{"num_hidden_layers": 17, "hidden_size": 192, "num_attention_heads": 3, "num_key_value_heads": 3, "head_dim": 64, "intermediate_size": 768, "vocab_size": 8192, "hidden_act": "tanh_gelu", "norm": "layernorm", "norm_place": "pre", "norm_eps": 1e-06, "positions": "learned", "qk_norm": false, "attn_scale": 0.125, "bias": "all", "tie_word_embeddings": true, "parallel_block": false, "init": "trunc", "init_std_qkv": 0.0255, "init_std_o": 0.0, "init_std_up": 0.0255, "init_std_down": 0.0, "init_mimetic": 0.5, "optimizer": "adamw", "learning_rate": 0.00113, "beta1": 0.95, "beta2": 0.95, "weight_decay": 0.27, "lr_head": 0.00487, "max_grad_norm": 1.0, "warmup_steps": 283, "schedule": "wsd", "decay_fraction": 0.788, "decay_shape": "linear", "final_lr_fraction": 0.0, "batch_tokens": 16384, "max_seq_len": 1024, "doc_mask": true, "train_tokens": 141500000, "max_steps": 8637, "dataset": "wikipedia_en"}
MLP neurons of a small language model. Each row is named by its layer, matrix (up: input weights) and neuron, and shows model dimensions 0-191. Each number is 128 + 32 x the weight over its row's rms, rounded and kept within 0 to 255. Numbers have three digits each.
After each neuron's rows, "fires after" lists the tokens most often just before its 100 highest values on Wikipedia text that the model never trained on. A number after a token or word is its count.

L6.up177:124183161130178183116076148162079178146161185150117120179113168083123084150151134108159167110093129148058132129142127054140122162167102116134117163124100088146116137163181170120154112140088215129103139149120125153100087115177109190144130123096106119170097147163101161112114134128134114093165149168123119151145218121133157105135157026150096169101102127137155148152145126144139071047131075122078133119132119101083126120153079139109072144166150128130127132115113105123149117141093092129131165038182165105143133100074121142101085112120156130112076085069156074152127086139083114124
fires after: "0" 24, "2" 16, "6" 12, "3" 11, "5" 9, "1" 8

L14.up326:113089084168130110118158122106146110196113139120155154082113141142081140139154140121100132084147133092140085150146153132091147120080194186130056188104133152140121092167012178155076090089147105146105151125150103120134095134172096126156163134113163154109175159092134187115146157085118167145124156174095132146097164115081107164086122098166161123109112129127118129077082162056153090144125164124153116127112099082153085160141126154153014160131103117111161166165156127161125202133108115119103151118136127118162140162135104116187157150092154082179111108071153144053113095114145140108
fires after: " in" 55, " In" 15, " con" 11

L12.up97:148142117122196078159181170116112139101115165169165137178137199135115117122094100105105125118111159143112086139107118102089134136119155178126134164160165132174067116073101134209147151087104189187118167122138153107121128050157126162058120125098112091157142120108150170112122111119127149081144154170120133109081144137139030142070204099123101066085117123100155173056091110143161125085144154111082103140118151122159110149140105101115094098129136046137147120185092136153103145134115152132096190103129112063109148135139134098139201159119136097082104138127122071111131113165145175115
fires after: " (" 45, "9" 11, "0" 7, " ===" 6, "==" 6

L12.up622:161185080124168155142139158148163097121154161145138113085141160124119138122194137097107099039123097152100075130133136115139127180133113131086133208156074174117118088163150129147134146098091175149109200079068164096130132104094119139129164150130149112106128179131167129070109113123190191130144145166104158131126148164080129149072118202134138012145168137122175151103114079076130127118110143171149091083111158084168093133136145152195082096101144097077117109167117160110119120122078105132106173113101156168151130085105175124078116123105148080132163101118138118088103109093140147101
fires after: " " 81, "1" 6

L10.up643:133074112125115123092159143039144123136143199074115109137076131149148123186071117127056164090110133118189169066120094118175138119101168149181110129077113108172160161138104173146074124075107125166132176121157163147228140097146100157092154142166131120179130102160100200133158168113117162135130099121152142123099129125119103144127094066120124142157095149159141134105196142159128106100095114088110097156154101161128093074166150086090120094170143099155101126152143124123096136070140143113109137127096098197094135207111142150108078121079112137181123116090118174112106093156141174094
fires after: " was" 40, " is" 35, " they" 4

L11.up106:119166157095152118166103202168130157159128143176106134153109125132142161069237118065164150095154124120114137160098117110129152132119105129105092122102098117137139075154140147146118140181063152152109130119104157101088131131172157204129162142136181134156105178162088124106116082148106184125142135164077106119144179115130163087115118150117148094126098101119155125140153086127099055061110081084046121081138143146113103103160131173154098171183192122084110124123092082139173130125081074122112133101187103128158144148085140155148116102037142112132081101080131066135097129106113161129
fires after: "1" 19, "2" 13, "0" 12, "8" 11, "6" 11, "3" 9

L11.up552:150117162121162123146175083088106085118140106105126105136135106119085086195171115112154132079125144134125120124153091155103124104133182161134180191142151128122113100068087124219129165087122133141152131133131149098132102080199120180140210187106156061133118146117151153129093134072111141094111163175110145188085119095090125154070175079143182102094110134114093136084104217143155074125075144102122090138078146115104099107147137121169100162106125099125103180170134132145093148095135124172059160128167123085135172172127144087187117150125155169110122102107141112125112064175100126119
fires after: "," 62, " in" 22, " United" 4

L11.up583:105144130156157143106165170096105116152144150172121101130089161150104094164150143079164160095123128157109196116154061099122170123108089127224058087086154116148086112153108106123189132113102142150100133154090101075198146063185102199121119095079109119115177151167102132088139114161129163119138092156119167176150073140108093210127133063137128091043136133151123119087142107175129113102187107115156185124123135112115126095169163081131119094121130103145145133144140095135146150122113106086132154068078180116093154173153076082116111135119149080089130155132131113092102112181157132128
fires after: " was" 23, " were" 11, " who" 11, " is" 8, " had" 7, " and" 7

L11.up620:109088096140119139093203153077130135150174164131099097141122133160069148180055118127079190090077156174151170138151125117109172040111119146179093131106124120147114134119077137116140099078122121142153152161097076117199117077139122160086140133114138135172110158116049198134132105161048137104098080169139141165080097105147049151110153167122143109139123114187144144080159175145130093130142145119128123078127157124104092106130162105095133094156144110159123130133086135129134131127168063141112148118066201132130128219119099181092155155106127115093138132125069136148115136144145096108
fires after: " was" 35, " is" 14, " were" 7, " to" 5, "," 5

L7.up714:121160123123151153102126129077124130120116156171121124148068134129162152141145169044132119086122127135119127109157082101171142147124089129124107188075116092154110156161139155185131133076055151125093180121089159109135117104195123160108124140134198084188114139119145167087100126112160137129138111188040113114090181108093129124085142106112135112106109110119130149089147148104105035095108056143066159134147144118100094072161132142126047091132178112138102131150069135132159186081076134075124167111132152166128185150076188140155120136104142099126118078083155088102106133098099096144
fires after: "0" 20, "9" 15, "2" 13, "6" 8, "1" 8, "5" 6

L14.up483:158123163111110148075146124097149125132113155107179124135126184113148061129125147090116090093100088138143115124124127134133071114136176196107121096137110170119121067061117144162146161135113208107119108154084116136079090113127165150138091094126125107157140080088135120082079155094111173165131116134073138174101143089060146173062136095181160139130134185100090128077099138128149119181097079158146123160152160121065204169127118103162143142168112101092172121166087118174142168098086113099125156093112123109100162097180192116128127134189145156102179091150178124104051098095102125121
fires after: "1" 62, "0" 20, "9" 7, " (" 5, " " 4

L10.up714:130139078103149090152165164155087146167172157121165137121116136127127164100177153111084092102121153181118114116147123105187151149130081099107123082135106143150146126111128126126113119091062172175135170135116174100123138086130158118155107130146130094134120202081143136106087136219171118096147116138085133135154160107097124174075088127166116064088186110131176122084121091110145099124104122126198146045169138066137108143123177145147105150055161072094124123169118131105099185126084141127118164128103140127200142146157162103045095126142114066098064077100118062100096137128149099124
fires after: " " 82, "1" 13

L14.up616:173156183128129073095126120081146091124125160154118122187067134158146080088188142078182169152113132198113154144139168104126188083094103104156101181086100157157076153151076135115112143130098155162129152153119199178110103084176172135104163134092091120096127153112102150106114106190112114120119133109081143125127140127141127112078214067127104088153143127092150131140180083115088154098119107196169092135133108174120128161126155119113112138143165109113153168152092115116138162051120079121102138161119150166171136173103159145095136160101109182143148122118083078057083068162126131144
fires after: "0" 14, "4" 11, "3" 11, "5" 11, "1" 9, "9" 8

L11.up45:134158113098208172131217156139166137122163144094112153108153111138076183101157136132131092078105092132114094125149132109138146158149103129131164142140113182097112105109113176113117141127117166118072202102100223123152154069093123114116132171125131111137118136134157143056141139125140107112119083148084150133173144061102151175114066157114130089154127130153172153080126083142130117101142120152120117097125106095159156114102175120152044097114129119113162129184138106150151240122086092108075144098138134115143130089132195112084058130154078126148129096099101097069103156164161187107
fires after: " c" 16, " F" 14, " p" 13, " C" 8, "C" 8, " P" 7

L14.up320:189148090073184140088163132098139091149096116120165123115131066135094110156122128131154107098092148122118139106180131120145107152148138116079124115112115115107133131139121133149115105122059175163150163146063176103159147128095158161092152198165087110170082104122125091130153166154100145077104092163121139068124177089140099137136133166114168123149155101101114171063133134200139095098150133100128150139169128107176148101116205138204061081164145117133142070145108137098131204131130138155042177080140117091158128124061166139135106128120179132171093125135129077080058127141142180106
fires after: " S" 16, " G" 15, "s" 9, " P" 8, "S" 6, " F" 6

L12.up251:139152116137168168081173143151164099128126126085108142090169123112093135100158161109071096086103131130094073141139133093149143157161131143110159119145110225122073115147143138115120120133103137156100182070123176138133118119095131088109147136167111090198097168094090145064104128150197109107132100141139127093134126104118144129145079205129152121127162137106164169065109051093187108118091141148137114101137102092171143137122164108190077106120139151064125114196152163115149189121095186125068145101132123145148133092154220153083070126145082111116089097112145114094081126096151189120
fires after: "1" 14, "2" 14, " T" 11, "d" 10, " P" 10, " " 7

L10.up647:148126105171129124146116137138127168157066096134157130168109134126141128120160148083138152114121133172119116136138221066135056124138100115106149145114105141131053137126148100131168170148104209126128130161145147113139122083128118147150192080135128101126080116117111117083140037109157112111140157144044110171113173153118141113105139085163139125126079113150155123170142134081068073099158087170110119114095170127141101138147101089115065135188150140099111096142092180094113103127125165126178151122193174127153151088085129159117149159125118017127135100169155087038155082105151104133
fires after: "1" 29, "2" 23, "0" 13, "cr" 4, "6" 4, "7" 4

L11.up679:138157118126143153078185157117136090144128149144124069127075183181102137191145125110149188072060119181163198129153077119089160018085117148158068100065172090188089167163108120164113101074143138112117153110138169133145108076160109154105133127151145128152116174132087121116152163132122171135160116132148086136140114133109053140154182141114120112116129131095119165126147116134143130109118115098121100077141135164100095135138139068114122104121154078172117184188135110127130118092151077135083160131080106198124134190093125121173091111088107071151131113101108118152140127110208130130
fires after: " was" 36, " is" 26, " are" 18, " were" 13

L11.up717:132118101120150078113214148101162037149139126152100120153140129186114105135150108094073186116118140212079207127152162089100130070144144177224122145096124107205146129138078136114109127086184130126106131097115200123154078132152103153075136125167085115145135167122092114136118144197092144112108129120130099166147129148144064083151171143142172156116182149145145124139149155138132122108106076111065099046133097176095142119101161054109083132158137140149127168125109149125124140133140107166064144108102124149125130188095106139135095100114105144099132105116159136091156120170120096130
fires after: " is" 45, " was" 23, " are" 9, " were" 7

L11.up306:152111079148188109173118162139190112129162160113210148091161133163149205137121104082103123088151146130130078142114141127148144117124129116110127184131105138143043150120172143088074135091123223119145155082118187133141122099077101134125108167092114173146144149143109100052134123158136140095113140113084141151085193129109162119104108191105203094180178113154115135127122096140133065109145159121116073120092139065194086146096163139168077123150110102116100142128135144147132119143146119146105104133190141119131086139109204081136102157102078128114122101137120074070081121143129176102
fires after: " p" 39, " b" 8, "g" 6, "th" 5, " P" 5, "6" 5

L10.up37:149141124140098072112138107097153054194088136087166155178119192144161123117158122140178135057103164163126119045209063154086095143113208139131135167124128153109086121066085098156076093141137140142133121094102108193121134153143095138106161122118161128124104146074106139142109089082140149180082161144120110139094137146106106129147180127115162130097137150049131110120104126100171118137029129107128119125086095144099066191158106170126097143155142105147142070179123135185120134104155100111102157136166146123182136181138129117155098160089104174153154133120163117095138126144175155112
fires after: "," 28, "–" 17, " in" 10, " and" 8, " over" 4, "ed" 4

L10.up365:167158171108080057155124196156135159109120198152119112100104174090073153098205142106116127109126162136101122136100090105162119144132094144103112101144123134146109101165165097143128161179146162177120145064058150109166143088114138132127177129075119110131065182157111120107099100229150189108169149149111125157121163123081109099116066164116148065095100136086128164110160100115083109138104075151104140053186176140143118091132089130135111178135153156116120120167077140198157139156076144148131146126123107116125143132096122151095104173124155084136116155106119039129126153156112163126
fires after: "2" 13, "1" 13, " two" 10, "5" 6, "==" 5, " three" 5

L14.up444:118117120159150093136151132069149079173105160069132136132122212112134082124069115094151128113123120081143113141148151056125080140117146163089138208134119104133126117075101142214098124083139128155154120135111179097066116137116153095168098114060109092147118109043133151135101161080100130178104207129134164124072190137088126125059141106158191158178152126108129165078077107164117127140058134132161116169154158124172120155156127151142106114112162132118151128162144139095131175148061143131135148137096139076147149134166144145136145179150104139133133159092135043121095179116138115111
fires after: "1" 38, " " 32, "9" 12, "–" 8, "0" 6

L12.up732:108154133154151113121127144100192142139139154197158079180090145120079057083117134148158139106067154129104121096150142085105097140132143109128128126131128111138119149105091087188111168132147166094068097151067145134128134118030138161124101127097150116133043097096119146139114093107074158134121199136116143101067145156123131172098135085119126058127105171092180147095126097082155147130123081199128109099132154174122101090204129131164099183122190147121127143149109131187163183121052076096119175106101180124137158113154114112076171160129144107150165145113174092114105135150114139134
fires after: "2" 31, "0" 29, "1" 21, "9" 11, "6" 4

L12.up90:122131123120139120155112144128144153138120125127151156184132150169098197081149153079127138152175094154115089118164128132121064124132116090123129085116119127133097077191124136127166113078120170104089159092174156153092131137178149167087125154143126125116067106097148122071160109175182121128114120101032140097108141076092156125099132130126104130033125088124134126115183149076094145135180077182176079094126107143134101151141085131135088146154102171052111101146085145090183102181126154194116151062196119094144140114077127137161119104165104131129130118130179147081141131049174158120
fires after: "1" 31, "2" 12, "ab" 5, "ill" 5, "fund" 4

L11.up682:142111097126109132094148070030073107095116138118170162116086106119135131160102114130181132064114210176151141051171094129124101078077170189120078159139099134153113166095063138136071131095069100175164112192150147107127106106196142132126116098122145131161143154114111173122126118140188160187145106167075109184131176142153105154104136106122220097111152111108120169058093119084113087121096152147136128088112151104115132166128130142169122091118111096115160182148120212166103135130110114109104158125147160188157125180114143116133129128157142126145130152166120141092123103143143098113
fires after: "," 51, " in" 10, " December" 7, " February" 4, " June" 4, " until" 4

L11.up603:184117057091130130138120171091109131116107202114132087166140167173139093152157126087128165150129086172117073187145203126115109114139128106153126174133099150119148069135125151129121183123121183126116165120084154131145083095144129177087134174083094111104098164141117150054155089154114081134078123139071102166122195130109129093099164117111207129112168148123131179115181117056102146117157104141178107097091113092126073163078136124139133090164181124112093091140049174147163121147132122162117138158155150103175153119054126104123158128134081119126099101084140090086110104083168120118
fires after: "1" 17, "3" 17, " Votes" 10, "2" 9, "'" 6, "/" 6

L7.up122:124154124093159084104106165150109161149078139131094124199103134063133124142169163080136108143118133135077158126096135075121118168163094092123140136121124107151137132138171148129150136147133182137107140127085133151115152156165096158149114121162100080161144123167139127153078095182114128115152176129089129153164187124112144058173129092141156120088161189103127116190141126155116078091148038098063169112152117114092157094128087143123056145153165124128104084129036130135193098138075120075172142057150135151123165143054125140125114108121126106123086040087154073099162101117094115150
fires after: "0" 19, "1" 15, "2" 12, "5" 10, "6" 10, "3" 10